From a checkpoint of a small transformer trained on Wikipedia.
Size: 14 layers, width 256, 4 heads of 64, MLP 1024 tanh GELU, vocabulary 8014, 15.3M parameters.
MLP neurons of a small language model. Each row is named by its layer, matrix (down: output weights) and neuron, and shows model dimensions 96-223. Each number is 50 + 12 x the weight over its row's rms, rounded and kept within 0 to 99.
After each neuron's rows, "raises" lists the tokens whose logits its output raises most directly, leaving later layers aside.

L5.down909:68 48 54 42 58 60 59 40 41 53 45 37 45 36 35 53 33 56 49 64 45 46 52 49 77 55 56 53 64 44 47 50 22 80 39 47 64 44 54 21 61 49 52 52 52 39 25 38 48 39 40 68 40 58 54 62 35 49 41 34 61 60 51 32 40 68 54 40 38 32 64 52 54 44 56 59 41 23 60 52 40 59 59 62 56 63 68 55 54 44 47 72 29 39 65 61 38 48 59 52 64 62 44 40 65 33 60 26 49 64 36 56 45 40 61 59 53 40 66 61 54 47 65 35 28 54 47 53
raises: "ș", "zz", "za", "ming", "gh"

L10.down434:32 46 41 56 28 47 64 40 52 53 54 46 65 49 54 47 49 46 59 38 39 43 51 52 45 42 64 51 63 59 48 49 27 31 35 57 63 69 85 54 57 59 53 53 69 49 59 53 58 40 64 58 57 54 58 68 53 24 58 71 52 43 47 42 19 55 37 57 34 44 60 48 40 46 47 51 50 75 41 63 49 50 59 71 44 37 66 53 41 49 47 71 72 40 45 60 32 47 58 65 72 50 37 43 42 40 39 50 41 55 46 30 31 53 76 58 51 33 56 49 62 59 32 28 47 61 68 40
raises: "e", "is", "o", "iss", "ă"

L3.down95:50 45 43 57 54 76 47 49 48 44 39 37 53 62 48 34 56 40 63 34 79 45 35 39 51 50 42 64 69 42 56 58 46 55 62 62 50 58 52 52 28 62 44 50 39 59 44 50 60 71 50 33 44 29 59 42 34 34 65 30 41 46 36 47 54 43 53 48 35 62 55 64 50 52 63 39 44 47 68 77 56 49 32 30 42 58 49 68 46 70 64 56 44 60 56 27 81 38 52 66 36 59 35 53 56 49 48 37 39 57 60 46 59 49 50 30 50 66 65 62 66 42 31 33 36 78 43 44
raises: "ment,", "ment.", "ment", "ice,", "ria"

L10.down996:46 49 44 57 44 55 39 65 50 58 48 52 58 34 61 67 67 48 39 39 66 54 43 64 50 65 25 49 51 63 28 53 39 48 48 55 30 70 49 23 52 60 33 48 45 66 36 69 57 42 23 36 42 57 85 52 45 58 46 43 67 55 52 73 39 39 46 47 67 37 43 43 57 29 63 40 58 50 43 40 36 64 58 75 43 52 41 46 52 38 63 70 52 72 50 55 44 59 71 67 62 57 31 64 29 30 43 57 42 77 45 42 51 58 46 56 49 50 42 58 40 50 33 70 67 33 50 68
raises: "s,", "es,", "hes", "s.", "s"

L11.down115:63 55 45 74 56 53 53 37 39 66 36 64 76 53 43 48 48 54 58 57 43 26 63 62 68 57 54 52 46 57 53 21 43 58 40 65 43 49 61 42 54 29 62 55 54 33 57 56 30 74 50 51 40 47 30 54 45 51 28 61 54 66 70 52 59 73 53 36 58 42 40 42 41 48 45 43 55 59 51 53 42 14 52 53 35 55 66 46 46 54 50 46 66 38 54 41 44 42 52 46 60 60 49 57 56 50 23 30 45 37 30 52 35 30 52 56 45 64 63 37 36 58 54 54 49 45 21 81
raises: "est", "ards", "ube", "hen", "rack"

L10.down204:28 47 51 23 40 49 69 38 48 62 58 50 43 55 48 61 39 48 72 43 54 45 52 23 50 44 52 47 44 54 52 25 38 53 40 62 59 52 60 61 61 39 43 35 43 30 71 45 45 72 37 41 45 23 51 64 79 65 48 43 60 60 58 26 59 55 72 57 78 45 46 42 63 65 53 41 67 34 71 40 28 54 43 57 25 40 59 43 53 32 36 52 36 61 57 50 65 44 41 59 45 34 41 45 62 49 43 39 40 58 60 44 40 48 60 51 55 58 47 48 69 46 51 55 48 38 54 27
raises: " north", " east", " south", "outheast", " west"

L10.down408:37 45 52 47 43 38 59 76 67 60 38 58 53 53 53 53 40 37 49 65 37 46 62 21 36 49 53 40 30 65 56 41 49 38 55 48 58 71 56 49 59 47 55 27 70 36 36 56 51 55 50 53 62 35 48 63 38 42 60 58 63 50 47 69 44 68 54 59 45 55 59 35 51 43 60 55 42 45 61 57 44 63 52 36 33 48 60 33 50 43 51 49 53 50 46 38 67 37 46 66 51 28 27 91 34 53 66 60 36 49 54 62 46 48 58 54 47 36 64 59 72 68 38 50 44 45 68 58
raises: "ree", "ces", "ipe", "ce", "ly"

L3.down264:41 57 48 60 43 53 33 56 51 55 48 38 38 59 54 62 61 60 48 61 51 44 77 47 61 48 34 70 52 54 48 66 55 63 71 45 37 65 57 31 46 40 35 54 31 35 27 57 62 53 61 36 38 61 31 57 31 72 44 70 48 51 53 59 47 42 47 59 61 64 45 42 05 65 60 35 39 61 35 40 33 51 81 34 51 61 56 38 82 52 55 35 50 58 56 52 49 53 74 56 37 42 40 49 54 65 52 61 54 56 54 52 38 65 55 42 46 58 37 36 42 43 53 31 52 40 49 60
raises: " Succeeded", "\n", " ISBN", " ;", " and"

L2.down78:59 61 73 64 50 62 48 57 52 26 74 47 75 72 35 61 46 56 57 63 76 37 40 44 52 65 47 59 58 40 50 60 47 48 40 60 41 26 53 33 60 60 56 56 68 78 55 66 40 40 53 56 58 66 62 33 52 60 26 57 48 31 49 52 36 42 71 52 43 47 55 53 54 45 72 47 44 42 60 39 69 60 76 41 52 32 34 46 27 60 56 37 52 63 33 32 64 40 47 53 65 56 62 55 49 30 60 63 54 65 44 56 50 68 40 45 54 59 56 59 43 34 48 61 45 31 51 51
raises: "yr", "ory", "y", "han", "ying"

L11.down217:59 59 41 19 45 57 42 39 46 48 34 64 40 56 76 33 53 53 46 34 66 57 38 60 49 66 32 34 64 48 46 72 29 50 54 57 42 31 38 49 69 63 54 50 72 52 51 66 52 63 67 55 64 25 45 34 60 68 48 41 40 60 65 44 65 46 62 77 51 70 37 51 13 42 55 65 40 52 58 40 52 43 39 24 56 56 35 52 50 62 44 60 57 58 39 63 39 48 56 51 59 45 42 35 56 46 44 75 50 41 49 42 32 64 44 45 45 53 39 59 56 30 57 65 40 38 51 48
raises: "ets", "et", "et,", "ists", "ades"